From a checkpoint of a small transformer trained on Wikipedia.
Size: 16 layers, width 384.
Architecture: LayerNorm before each block, no position embeddings, biases, tied embeddings, ALiBi.
Training: a variant of Adam for these matrices, 711M tokens, 12097 steps.
MLP neurons of a small language model. Each row is named by its layer, matrix (up: input weights; down: output weights) and neuron, and shows model dimensions 96-159. Each number is 128 + 32 x the weight over its row's rms, rounded and kept within 0 to 255.
After each neuron's rows, "raises" lists the tokens whose logits its output raises most directly, leaving later layers aside.

L13.up961 [ 79 104 160 188 142 138 133  94 160 122 164 148 156  78 151 152 122 136 115 142 150 171 168  97 139  96 119 120  60 145 149 161 115 205 138 108 130 146  72  85 109  88 118  85 132 166 154 115 112 139 108 122 170 191 115 117 136 121 162 103  68 156 169  71]
L13.down961 [131 101 150  90 124 111 144 109 106  87  98 189  91 152  77 100 137 130 138 168 100 118 161 166 123 157  73 124 143  48 148  37 131 135 108 107 152 178 169 128 140 174 166 165  52  73 132 164 155 177 123 162 116 215 167 141 141 177 132 101 160 182 136 125]
raises: " ordered", " deemed", " granted", " defined", " described"

L13.up411 [136 147 149 160 152  83 166 133  94 121 120  75 117 105 128  77 156 104 169 136  92 183 123 140 126 187 185 131 113 111  33  98 190 123 149  68 106 175  82 144 107 151  83 100 118 142 130 110 151 130  89 153  59 184 170 175 105 108  92 100 119  96 121 113]
L13.down411 [169 166 167 147 142 153 129 165  23 144 135  86 142 131 174  60  70 132 116 175 128 164 211  70 122 162 120 138 140 139 100 143 143  88 114 100  83 100  56  64 126 112 131 167 145 157 198 193 185 142 138 109  59 172 104 151 134  78  77 106 150  90 136 153]
raises: "ic", "ia", "ist", "y", "s"

L11.up909 [ 97  97 115 152  31 142 148 135 106 142 108 157 109 125 149 117 133 125 132 138  89  79 123 157 102  51 140 128  80 130 106 150 123 101 181 166 167 149 172 169 108 137 137  99 110 144 127 179 107 113 137 104  94 162 173  98 142  60 106 222 114 133 150 142]
L11.down909 [157  87 130 160  95 127 148 103 141 139 133 143 127 119 100 130 135 167 108 112  84 136 126 162  79 118 134 103 152  59  64 165 105 111 113  93 134 112 161 103 125 122 144 135  58  84 173 130 125 139 100 120 133 209 204 110 121 104 132 158 151 159 177  51]
raises: "ns", "ll", "n", "ls", "na"

L12.up396 [138 104 151  88  51 132  94 109 106 117 139  99 106 163 132 120 168 126 155 125 102 152 159 115 175 113 146 155 110 160 152 135 111 196 102 107 170 166 201  95  75 135 136 103 138 139 101 143 114  86 123 131 145 180 119 130  96 135 105 143  28 112 106 112]
L12.down396 [167  75 127 129 129 151  96 157 126 127 116 131 126 184 169 139 154 159  82 149 145  86 212  68 141 144 202 151  45 145 124 164  72  95 136 133 141 132 161  93 128 160 123  70 113 134 141 115 102 151 159 141 132 141 140  87 101 100 147 132 123 164 151 125]
raises: "down", "up", "out", "off", "over"

L12.up1009 [ 88 123 140 129 114 145 144  98 119 144 106 118  76 149 143 138 144 113 103  98  99 169  79 154 161 156 119 118 142  99 112 138 106 138 122 154 138 164 123 116  68  86  72 128 136 168 107  56 154 187 147 121 168 114  79 204 131 105 124  94 158 119  46  84]
L12.down1009 [153 143 113 154 154 120  93 213 168 130 176 163 143 115  87 125  89  99 149 128 114 127  89  88  84  87 128  89 100 181 151 190 138 116 146 168 167 103 142 129 170 126 130 128  96  86 136 141 115 110 107 141 166 157 148  88  92  84 115 136 144 189 118 154]
raises: ",", " a", " (", " and", " "

L12.up857 [126 191 140  74  76 139  90 113  76 132 103 155 125 146 120  89  75 148 105 129 127 111 120 205 163 127 175 169 104 130 118 146  91 100 117 109 130 135  98 122 170 114 157 123 187 155 106 151 133 102 158 133 121 102 141 111 170 161 117 168  70 138 141 148]
L12.down857 [156 168 138 131 145 156 124 127  98 129 155 183 168 115 122 173 121 173 152 127 127  77 115  90 108 117 111 125 100 137  75 139  58 175 116 144 112 110 146 129 183 148 149 171 229 124 177 152 129 154 122 178  86  43 127 130 146 113 151 117 162 156 115 163]
raises: " |", " (", "\n", " \"", ","

L13.up1112 [102 141 117 152  87  80 122  98 124 152 122 136  62 101 190 151 106  77 107  85 132 155 124 115 110 108 107 180 136 147 122  85 156 150 143 132  58 206 165 137 124 105  92  49 152 147  69 120  96 130  63 113  88 129 100 113 124 111 170 109 124 143 113 152]
L13.down1112 [187 236 146 120 188  91 152 118  51 139 166 130 157 158  81 151 126 137 175  63 138  71 164  76 155 156 104 110 130 102 149 132 128 117 150  82 129  96 116 101 209 117 129 171  50 120 163 114 142 118 159 135 132 136 131 161 113 153 102  81 100 151 133 183]
raises: " of", " on", " and", " in", " ("

L11.up127 [ 70 109 167 134 139 157 176 123 112 139 141  99 121 176  93 212 140 134 129 134 150 211 187 125 116 134 160 104  86 118 102  94 107  55 158 173 159 159  79  86 108 122  82 151 123 174 116 106 109 148 123 164 150 155 105 180 146 128 169 125 131 139 149  85]
L11.down127 [184  85 145 186 128 130  87 126 165 145 136 149  65  98 109 123 153  98 158 133 112 133 136 166 107 141  94 114 143 109  94 136  83 165 160  97 164 135 155 124 113  95  75 201  89  90 135 147 157 149 126 129 119 250 107 151 151 146 186 116 136 159 145 108]
raises: " described", " noted", " stated", " praised", " determined"

L11.up743 [ 62 104 115 156  84 132 104  87 113 146 110  91 117 181 189 143 154 118 116  90 118 188  76 175 120  86 102 111 113 142  66  93  48 161 108 104 148 128 126 108 151 126 164 115 116 114 104 108 150 101 126 125 108 166  98 116  83 109 195  76 166  83 148 187]
L11.down743 [106 148 111 130 155 174 102 155  91 183 160 186 156 126 137  79 147 116 116 107 155 128 116 255  73 106 159 134  99 139  73  84  88 169 114 146 146 121 162  93 163  82 191  99  83 170 111 168 159 143 114 118 113 151  95 121  87 122 159 146 195 133 124 193]
raises: "ich", "ski", "sk", "n", "ky"

L8.up667 [114  73 149  89 157  82 102 101 114  95 123 132  96  95 157 140 139 137 171 153 127  96  88 172 162 122 124 186 132 100  97 145 198 137 154 154 139 129  74 152  84 114 126  78 147 191  69 118  87 128 103 161  98 144 118 165 102 115  70 117 102  90 117 159]
L8.down667 [126 157 142 147 110 137 148 145 101 133 145  92 140 125 101 167 149 117 101 162 144 110 191 134 127  95 116  93 111 171  81 135 124  96  29  87 182 134 122 210 159 161  53 115 166 140 170 161 139  94 122 101 143 182 136 114 162 133 131 101 173 171  99 187]
raises: "==", " and", "===", " (", " of"

L11.up1080 [115 126 135 161 101 147 137  93 144 126 134  95 114 102 184 110 115 177  97 112 130 117 168 149  99 145 114  86  75 114  72 155 133 131 132 109 102  77 127 123 134 120 184 131 147 113 148 130 133 144  52  96 136 148  78 121 132 135  81 145  86 150 124 119]
L11.down1080 [148 171 158 140 150 126 137 167 159  99 118 170 132 180 127 137 148  68 132  90 105 131 103 152 129 132 113 140 106 129 179 135 211 188 165 149 146 126 176  54 140 128 151 141  95 104 108 141 123  68 139 127 109 147 145 172  94 139 149  91  99 159 116 192]
raises: " |\n", " |\n\n", " —", ").\n", ").\n\n"

L11.up838 [183 112 143 157  71 130 145  46 116 109 136 119  99  87 114 143 195  84 138 109 171 147  89 138  92 138 133 177 104 152  96 136  98  83  77  61 162 127 111 192 133 100 129 157 142 136 132 147 131 133 156 119 133 118 124 135 131 184 143 159 118 115 149 138]
L11.down838 [160 217 168 148 163 148 135 160 100 107  97 115 141 115  62 134 179 169  95 159 126 142 137 131 138  79 101 138 148 173  93 135 121 121 128 108  83 193 126 124 199 137 173 135 154 103 167 141 181  88  72 110 101  83 138 158 135 107 128 156 108 201 129 119]
raises: " which", " whom", " whose", " who", " where"

L11.up648 [108 128 161 108 138 125 143 126  97 137 131 127 121 132 143 123 202 105 103 118 105 168  51 138 132 153 125 112 159  75 107 150 146 106 106 173 105  96 115 130 118  92 115 124 135 126  84 122  75  73 105 133 126 176 159 117 116  96 148 146 151 165 147 121]
L11.down648 [124 127 115 119 133 111 122 163 109 116 102  65 112 108 132  83 103 120  81 118 128 100  68 195 156  76 126 148 175  84 157 162 176 139  75  86 159 115 119 181 158 139 123  75 125 163 116 148 197 110  80 149 146 219 152 104  93 125 126 122 167 123 130 144]
raises: "\"", "\")", "\";", "\").", "\","

L13.up807 [108 114 171 112  68  95  77 132 111 154 124 143 138 121 106 145 186 106 181 138 172 116  93 155 111  92 134 162 141 158 122 192 151  86 162 100 117 136 120 111 127  75 132 124 130 186  97  80 108  97  86 149 163 157 211 123 127 103  97 136 150 140  98 118]
L13.down807 [125 138 162 132 135  97 162 118 154 144 120 137 158 122 139 132 112 119 122 119 160 115 117 115 185 205 148 106 135 167 185 112 164 124  90 169 126 151 133 121 146  96 132 126  84 109 113 136 155  98 129 153 119   0  96 119 148 130  83 164 122 147 137 128]
raises: " |\n", " |\n\n", "'\n\n", "The", "|"

L11.up93 [153 158 159 119 111 142 133  98  93  69 134 173  86 126 160 100 169  76 205 133 154 143 118 106 153 133 142 120 144  79  61 174 176 109 127 107 126 122 143  85 156  62 158 139 162 144  98  69 105 190 144 138 126 138  99 114 151 162 180  64 129 172  23  93]
L11.down93 [205 128 143 172 174 162 126 172 116 102 126 187 111  86 116 164 114  99 108 121  78  83 122 107 113 141 127  50 153 140 175 160 133 121 143  58 113 132 160  72 108 140 119 140 174 111  90 170 129 120 166 107  54 231 101 148 150  93 142 143 114 100 155 148]
raises: "4", "7", "6", "3", "30"

L10.up368 [122 150 112 126  71 155 128  74 153  84  79 134  74 133 124 108 163 102 137 166 122 113 179 162  98 141 136  62  70  73 141 134 139 162 116 188 134 110 151 139 148 149 130 102 143 117 123 101 116 159 190  94 150 125 116 133 132 110 122 183  85 137 151 117]
L10.down368 [ 71  92 131  83 109 171 131 121 115  61 128 128  81 134 110  76 134 140 134 146 136 106 165 183 115 119 144 159 102 105 104 150  96 111 152 112 105 116 129 137  78 107 148 102 152 122 102 112 134 134 125 156 189 136 137 109  93  68 132 120 179 165 151 114]
raises: "v", "vi", "k", "f", "pp"

L13.up1073 [153 142 122 148 152 165 106 107  66 122 103 123 143 140 109  80 159 123 138  73 117 123 116 143  99 114 135 152 136  72 152  73 125 129 155  88 128 132 129  68  38 110 196 110 183 191 169  82 103 181 152  83  98 153 117 105  89 197 111  61  97 121 135 105]
L13.down1073 [177 150  98 132 114 104 140  77  51 227 106 146 115 110 128  95 163 112 104 148 110 101 155  66 101 127 144 120 105  91 122  94 105 167 132 101 123 143 107 163  70 115 111 147 178 183 178 129 105 143 122  75  88 121 177 111 158 109  88 117 163  77 105 116]
raises: "22", "23", "21", "18", "25"

L11.up554 [ 84 178 186 160 138  77 137 126 133 129  52 102  85 178 105  97 111  98  87 112 158 143 129 230 135 168  96 148 105 126 141 202 151 110  96 136 153 163  90 134 165 102 129  93 152 171  67 125 107 133 188 101  91 166  78 111 118 142  57  57 123 185 147  77]
L11.down554 [123 143  69 178 201 146 117 122 139 130 141 182 141 169 117 140 143 137 128  99  93 117 149 136  81 107  99 138 165 115 153 135 104 149 115 117 155  89 162 112 153 135  98 102 255 168 149 186 112 158 164 103 155 151  85 123 161 145 149 130 166 168 159 102]
raises: " ", " (", ",", "-", "."

L13.up324 [124 130 163  75 140 149 122 177  93 139 159 168 144 135 177 175 125 102  96 131 195  87 133 171 185 150 143  99  87 156 106  92  94  67 145 111 159  71  81 186 138 131 141 159 137 160  63 105  91 113 139 148 144 144 107 129 102 157 130  99 154 150 103 124]
L13.down324 [ 54 186  96 119 125 131 139  95 120 152 139 112 115 146 152 112 154 133 175  90 167  86 133 157 158 141 117 162 130 128 113 117 156 174 180 137  74 176 189  78 136  86 119 156  68  99 187  89 176  69 158 151  61 185 180 167 159 131  98 132 190 125 142 140]
raises: " toward", " towards", " to", " leads", "–"

L13.up301 [148 113 157 110 173  97  95 113 123 177 110 125 121 129 106 113 182 134 146 156 187 137 111  97 133  89 146 103  94  67  37 148  70 133 164 145  75 166 198 101 127 146  98 157 149  62  87 121  75  98 200 100  70 162 123 189  89 122 104 101 121 116 147 176]
L13.down301 [115 152 114 149 101 130 109 116 117  54 182  53  99 155 119 120 102 145  46 145  89 101  89 163  96 118 168 105 174 160 190 114  92 131 139 179 150 162  75 117 196  93  94 129  88 146 150 138 141 143 120 139 127 178 144 152 108 102 124 128 112 135 127 147]
raises: ":", ".:", " length", " levels", "):"

L5.up1050 [131 103 154 108  95 117 162 171 115 145  85 132  66 187 176 108 135  95 109 159  90 137 129 149 153 115 175 167  75 149 108 121  58  99 148  91 164 169 121 116 151 138 118 167 113 146 168 130 136  95  97  99  86 151 146 102 125 121 149 145 108 154 134  74]
L5.down1050 [148 124 100 136 119  89 104 181 116 111  75  95  98 164 122 128 118 151 123  98  87  94 122 170 146 137  94  68 148 112  84 136 146 188 136  98 213 132  95 121  93 130 155 131  93  98 152 140 149 179 116 148  98 117 188 127 163 127 178 146 155 164 141 122]
raises: "t", "ts", "x", "ti", "ta"

L11.up438 [141  94 117 146 112 130 135 138 113 162  70 112 132  59  88 110 105  98 121 129 145 153  79 155 127 108  93 165 148 164 125 103 178 196 143 162 143 195 159 129  80 192 114 132 150 196 114  62 146  96 130 166 134 152 108 145 146 145  91 107  95 130 139 100]
L11.down438 [149 125  98 154 164 134 182 147 108 125 102 100 119  96 130 154 148 113 166  86 137 151 162  85 117 141  81 144 152 112 107 102 196 165 130  88 130 101 178 180  66 110  64 131 215 186 153 111 103 173 142 160 141 124 142  92 120 195  96 122 152 115 130 157]
raises: "24", "23", "22", "25", "17"

L11.up1076 [ 99  99 127 150 107 164 114 124 143 146 166 173 120 109 103  97 154  70 162  70 125 109 173 155 136 139  72 135 116 159  85  93  98 125 164  99 114 122 104 114 121 104 167 113 168 119  73  92 134 162 191 119  46 128 141 128  94 155  90 115 165  97 129 135]
L11.down1076 [122 135  94 159 134 107 154 196 105 117 131 163 200 133 111 118  85  64 189 161 116 104 150 122 160 151  96 124  94 126 110 140 110 126 126 133 120 134 147  83 118 133 146 129 203 135 100  62 111 155 150  73  94 109 130 162 119 129 104 190 190 127 134 180]
raises: "0", "14", "13", "10", "33"

L10.up840 [113 166 112 151 144 109 112 145 210 111  80 151 122  70 107 105 153 173  83 127 114 192 110  94  97 159 197 103 113 109 113 162  74 214 186 148  50 116 106 148 119 131 134  93 143 199 117 123  93 153 180 139 111 156 126 138 141 134  86  51  66  65 134 182]
L10.down840 [124 150  71 128 144 105 154  83 143 146 118  97 151 137 104 122 124 152  73 164 128 162 161 123 102 145 174  97 137 102 138 173 122  97  91 190 139 131 142 160  77 155 129 205  91  73 114 178 103 119 135 157 113 109 139 105  90  88 154  92  71 135 201  92]
raises: " pp", "pp", ".", ".\n", "°E"

L8.up1102 [137 118 125 142 104 119 100 152  87 111 101 181 175 187  84 109 160 145 129  98  84 144 101 128 154 104 151 130 130 101  69 110 135 253  87 152 107  82 125 183 156 195  79 106 138 163  88 113 127  70 142 178 159 162 150  97 127 125 111  85 144 118 142 131]
L8.down1102 [ 89 108 113 114  79  79 129 153  86  84 143 135 193 138  63 115 189 159 110 119 134 171  95 188  81  86 101 147 100 126  83 139 183 195  91 116 191 118 110 137 108 202 148 104  99  95 116 142 143 169 125 126 104 169 133 160 157 126 143 110 199 143 160 101]
raises: "ility", "ation", "ite", "itions", "ition"

L12.up595 [115 158  86  61 119 155 137  90 167  69 116  54 113 133 121  94 142 146  73 104 147 102  85 178 200 150 161 134 127 112  96 146 204  91 159 159 112 169  90 151  95 167 156 139 124 144 114 107 108 153 150  76 172 170 122  94  94 163 128 127 161 154  66 164]
L12.down595 [106 134  86 102 121 149 140 106 147 101 125 107 161 114 130 135 112 130 125 142 124  94 141  96  79 133 102 138 124 191  68 167 151 112  89 129 139 114 122 106 213 178 142 126 170  46 163  59 132 173 146 149  82 156 200  89 146 124 171 117 184 191  84 116]
raises: " to", " for", " from", " on", " towards"

L13.up68 [114 137 152  86 144 139  89 196 158 159  96  57  79 106 177 187  91  70 138 117 155 102 137 150  98 179 166  99 138 140  92 123 106 157 164  69 159  96 103 135  81 133 113 117 120 142 146 137 108 128 101 129 111 129 113 135 146 123  63 143 103 132  75  97]
L13.down68 [117 161  88 127 131 126 183 131 104  88 159  73 149 146  75 118 152 174 156 151 104  84 162  43 123  82 144 216 137 114  90 147 154 158 149 138 100 120 111 131 138  88  93 105   0 139  98 107 125 161 124 127 171  56 165 147 162 108 157 196  90  81 130 156]
raises: " of", " our", " Of", " its", " their"

L13.up570 [156 171 102 171 113 132 109 113  86 135 135 111 124 129 138 116 131  86 181  77 155 117 107 102 130 144 115 161 139 127 115 105 113 135 179  78 122 106  97  88 138 133 174 152 202 166 100  95 104 202 158 120 113 149 101 148  51 181  66 117 131 171 132 110]
L13.down570 [168 122 111 127 122 132 125 159 124 140 134  91 127 118 129 130 154 109 146 167 148 103 114 134 123 141 112 107 124 117 160 141 109 132 119  90 149 133 134 130 138 112 112 161 183 117 101 126 127  93 147 113 103   0 154 130 139 113 139 146 174 128 148 135]
raises: "0", "4", "9", "5", "2"

L12.up696 [120 113 157 151 126 130 117 122 193 105  76 165  90 117 184 137 184 124 152 116 126 143 169 132 104  95 120 149 128 110 111 148  52 138 123 159 150 118 123 137 149 171 151 138 160 138 111 116 110 112 145 134 150 169  86 101  68 184 111 104  91 114 149 150]
L12.down696 [ 81 221 167 140 122 109 176 144  98 180 109 124 121 162  96 122 141  77 103  89 140 155 151  16 102 165 142 111 133 177  41 142 128 132 124 172 168 100  93 114 149 131 173 117  89 106 147 122  94 187 145 128 123 165 131 130 127  88 135  98 125 172 140 142]
raises: ".\n\n", ".", " while", ".\n", " despite"

L10.up1084 [139  81  83 174 100 194 126  55 107 119  93  81  93  83 114 140 134 170 214 103 112 155 100  95 172 111 124 123  74 119  98 105 145 194 137 113 146 207 145 149 150 125 178 145 126 143 169 175 140  80 135 161 137 171 171  97 164  85 133 188  96 107 151 148]
L10.down1084 [181 157 131 179 120 141 107 159 138 136  85 196 136 177  96 119 137 204 152 158  89 166 172 114 155 114 135  88 166 100 117 167 157 148  99 134 121 123 118 112 116 128 161 157  99 191 206 172 190  12 169  89 169 155 119 182 147 109 139 124 142 118 112 134]
raises: "ence", "encies", "ent", "ered", "ured"

L13.up877 [ 83 126 105  70 125  63 153 114 144 117 100 157 181 121 120  90 128 126 104 117 134  92  93 163 160 139 157 128 170 106  81 200 143 105 104 144 158 126 151  87 142 180  66 159 199 151 110 146 179 181 148 103 102 126  97 121 172 134  63 140 140  83  98 172]
L13.down877 [134 124  97  67 159 131 131 129 124 132 137 135  74 140 118 146 123 159 158 164 152 102 167 109 108 138 120 124 127  99 154 134 147 135 124  96 145 103 106 105 176 168 144 144 148 142 125 153 196  82 111 125 152 255  86  96 174 162 126 119 105  95 138 144]
raises: "ston", "les", "le", "lo", "ling"

L12.up638 [137 169 161 137 118 153 120  69 131 175 115  88  85  94 153  95 154  96 174 112  90 162 119 105 127 140 176 154 157 162 152 174 118 135 155 133  93  79  48  90 108 139  82  72 163  94 137 125 130  85 135 164 149 125  53 145 131  82 147 119  84 152 125 171]
L12.down638 [133 123 136 155 178 156  73 172  62  96 209 150 164 145 104 165 107 120 165 100 172 104 126  82  97  96 135 100 187 116 180 148 130 140 157  95 150  82 126 111 135 148 123 160 143  99 104 151 127 121 128 134 148 113 136 149 149 127 174 148 132 143 116 112]
raises: " ", ",", " |\n", "10", "-"

L13.up122 [ 57 145 102  67 128 156 172 155 158 123 135  60 153 113 129 131 137 147 143 155  85  99 143 159 149 172 146 171 120 106 108 113 193 104 150 110 157 121 113 187 113 162  55 154 127 131  84 128 122 133  72 146 109 143 122 115 103 124 170 120 138 111 104 156]
L13.down122 [127 175  56  87 154 152 114 121  82 111 119 171  75 142 102 123 165  94  74  99  87  93 179 123 102 157  72 124 133  97 100 111 141 132  87 104 122  89 108 158 196 119  61 146  91 145 129 163 108 170 117 165 151 174 140 123 171 119 137 105 155 191 166 135]
raises: " of", " Of", " from", " by", " and"

L13.up517 [144 131 100 147 102 122 110 135 122 139 158 108 135 143 125 148 143 125 188 100 126  92 140 106 133 114 155  70  93  71 153 138  58 207 155 121  79  78 104  79 138 115 152 106 174 156  93 136 104 158 104 120  97 155 118 149 165 124  98  80 176 100 152 115]
L13.down517 [134 137 129 179 103 150  69 185  84 162 101 155 165 132 126 148 167 116 177 123 157 108 146 107 143 126 146 105 122  99 149 136  61 155 117 107 140 117 108  70 140 118 118 105 155 106 111 157 184 172 143  89 110   1 130 121 149 104 135 110 181 128 128 159]
raises: "0", "–", "3", "5", "9"

L13.up879 [106 143 187 118 142 144 104 122 188 155  89  70 135 112 152 130 212  80 121 128 160 113 147  95 109 115 153 182  72 100 123 129 134 124 132 116 152 130 157 140 160 166  85 183 123  97  41  78 132 125 142 126 123 134 106 150 164 146  87  96 114 135 165 137]
L13.down879 [ 95 134  93 124 117  95 100 137 101 145 149 130 127 128 143 145 105  86 140 144 133 115 163 115 116 157 142 101 131 132 111 154 123 114 124 115 104 104 163 171 106 146 120  83 255 111 109 118 179 125 165 121 103 177 130 129  99  96 151  93 189 107 151 136]
raises: "15", "13", "14", "66", "16"

L13.up600 [113 156 115 167  91 149  84  69 147 153 110  96  92  95 179 143 178  98 120 117 181 146  98 152 154 121 100  90 114 114 122 109 153 131 104 108 131 136 136 131 136 125 170 132 143 108 127  93  79 133 208 157 113 107  83 113 117 166 166 133 141  80 121 111]
L13.down600 [207 149 189 172 109  84 129 139 121  73  86 138 155 104 168 143 100 141 116 113 145 153  98 121 126  96 135 140 135 153 132 135 133  85 154 109  87 127 157 158 149 167 160  95 255 130 185 102 123  97 121 148 128 221 120 182 138 103 113 112 135 121 105 202]
raises: " which", " whom", " whose", "iting", "aking"

L11.up478 [ 78 148 165 163 108 128  74 155 149 163  89 184 152 147 119 127 200 154 116 183 180 120 101 110 125 155 134 193  85 178 142 151 117 187 113  94  69 101 118 139 136 121 113  84 149  99  88 129 121 114 162 147 150 138 121 131 150 131 137 100 109 170 155 144]
L11.down478 [116 149 118 121 164 148 129 171  67 160  84 121 126 118  94 134 119 167 211 111 161  66  94  94 150 165 117 146 121  99 151 160  41 185 131  97  95 139 185 179  91  92 106 142 155 130 133  87 177 166 115 141 131 212 186 117 182 130  99 105 110 101 131 110]
raises: "–", "-", "–present", " to", "-back"

L12.up1057 [129 104 140 179  97  81 174 145  82 130 153 161 125 108 137  84 110  78 202 142 105 145 167 117 156 213 155 130  77 123 101 135 113  94 149 131 139 170 132 137 123 133 124 105 186 136 124 114 140 131 136 118  93 139  92 170 125 131 107 108 162 121 119  88]
L12.down1057 [106 110  71 116 127 155 116 157  94 145 129 153 146 113 149 103 131  55 174  87 113  90 154 139 141 129  95 112 119 166  94 171 138 180 138 155 134 110 133 121 129 136 167 144 212 145 112  84 112 134 130  71  98  90 139 107 129  95 112 163 156  92 141 173]
raises: "4", "3", "2", "97", "1"

L11.up689 [ 71 103  97 145 139 164 124 128 104 140 169 121 156 151 118 182 160 150  88 108 147 138 116 134 119 151 102  97 104  91 147 176  79  98 133 101 143 162 101 160  71  84 122 170 130 135 106 111  86 198 129 104 144 149  48  70 138 154 134 141  71 146 134  92]
L11.down689 [ 93 125  93 118 108 159 143 129 120  64 172 121 135 153 133 157 255 148  63 121 106 124 123 165 124 135 166  61 126  91 164  94 148 144  98  94 148 115 112 142 140 113 133 177 129 162 140 157  73  95 152  95  83 121  53 102 121  64 156 147  99 147 172 172]
raises: " map", " paper", " publication", " display", " note"

L12.up817 [123  94  90 149 112 139 113 131 160 106 141 147 142 163 118 103 136  94 127 114 115 130 144 142 131 143  80 193  45 187  62 105  99  81 130 147 143 120  78 171 123 140 181  86 145 155  54 133 124 102 148 115  83 126 160 102  82 172 115 147 163  98 132 168]
L12.down817 [111 145 135 154 135  86 139 145 111 138 110 121 181 117 141 164  89  65 163 136 136 118 123 137 136 116 131 155  62 146 161 153 179 101 139 133 111 138  99  74 112 137 170 133 255 144  93  68 112  96 153  91  64  82 129 150 151  92  78 130 154 145 124  86]
raises: "8", "6", "7", "5", "9"

L12.up157 [ 94 138 123 139  81  70 134 117 135  82 176 184 162 140 232 105 131  77 129  53 173  76  82 192 168 115 163 164 104 132 157 117 173  89 118 168 107 126  84 165 129 111 122 152 147 129  99 125 113 119 162 101 154 133 112 144 107 166 120  87 127 173 112 171]
L12.down157 [155 123 141 109 162 152  66  74 121  72 183 136 154 147 198 157  75  80 117 108 156 124 158 185 161 116 185 164 112 131 162 108 224 134  94  93 138  81 120 102  62 108 146 107 103 130  80 122 131 109  80 104 125 155 124 150 127 121 151 105 141 113 188 108]
raises: "ons", "oms", "ops", "ices", "ei"

L8.up177 [ 88  63 169 153 126 102 153 111 148 156 107  42 114 135 113 130 141 110 130 125 119 124 151 214  58 155 147 115 121 105 123 179 155 122 104 131 135 159  73 161 109 201 161  93 143 187 160 108 168 173  82 106 104 149  69 101 159 111  76 113 111 149  73  79]
L8.down177 [135 134 129 156 157  63  88  91 142 126 220 144 142 153  87 165 183 107 115  56 162  82 118  93 143  85 106 117 149 134 125 154 158 164 151 138 163 128 140 105  48  55 104 115   1 134 122 121  74 125 127 151 101 130 126 180 207 140 127 136 111 167 109 148]
raises: " their", " its", " her", " about", " his"

L10.up876 [162 128 172 135 129 137 104 134 160 105 134 125 152 106 112 140 148  78 144  81 172 165  43 130 141 139 138 141  67  90 167 109 165 184 112 152 167 183 164 117 121 138 172 124 150 193 131 126 169 180 117 117 129 172 114 154  86 139  81 149 106 105 116 125]
L10.down876 [162 115 203 183 121 197 123 155  56 123 105 168  83  82 117 150 145  82 100 127 143 125 132 139 181 122 131  95 210  51 113 117 127 158 120  33 122 101 170 138  61 108  83 142 165 179  90 136 147 144 155  91 107 173 135 115  69 110 113 138 165 109 144 114]
raises: "23", "24", "22", "21", "26"

L13.up709 [ 82 124 143 130 155 121 112 146 141 117 124 148 144 117 171  95 149  91 132 117 204 109 133 146 157 120 156 177 186 111 128 181 149 131 148 161 175 112  73 167 123 123  98 182 135 147  93 139 129 114 125 174 150 124 149 162 173 146 138 111  92 104 163 120]
L13.down709 [142 137 113 106 108 119 135 134 145 149 153 122 149 115 183 152 120 110 128  90 169 120 160 104 137 131 147  87 178 138 130 143 137 149  56 103 133 108 138  80 157 109 163 115 158  86 153 107 129 107 124 129 146 255 117 113 130 150 129  99 129 102 136 106]
raises: "\",", "\".", "\"", "\":", "d"

L12.up984 [114 103 151 152  47 175 120 116 148 166 128 134 109 174 101 127 102 100  99 119 178  76 122  97  91 160 147  84  79 109 127 141 208 189 136  78  61 165 155  72 120  37 144 107 110 159 117  69 157 129 141 176 189 157 101 109 122 195  95 125 131 133 110 165]
L12.down984 [104 155 155  53 139 169 182 141 156 139 160  42 147 132 139 117  98 185  95 130 100 185 137 168  99 168 144 168 176 139 146 186 123 127 125 164 171 187  91 167 133 138 144 107  92 143 123 105 134 110 113  62 159 147  83  91 181  77  91 146  85 141 171  97]
raises: "y", "ings", "ection", "ect", "ements"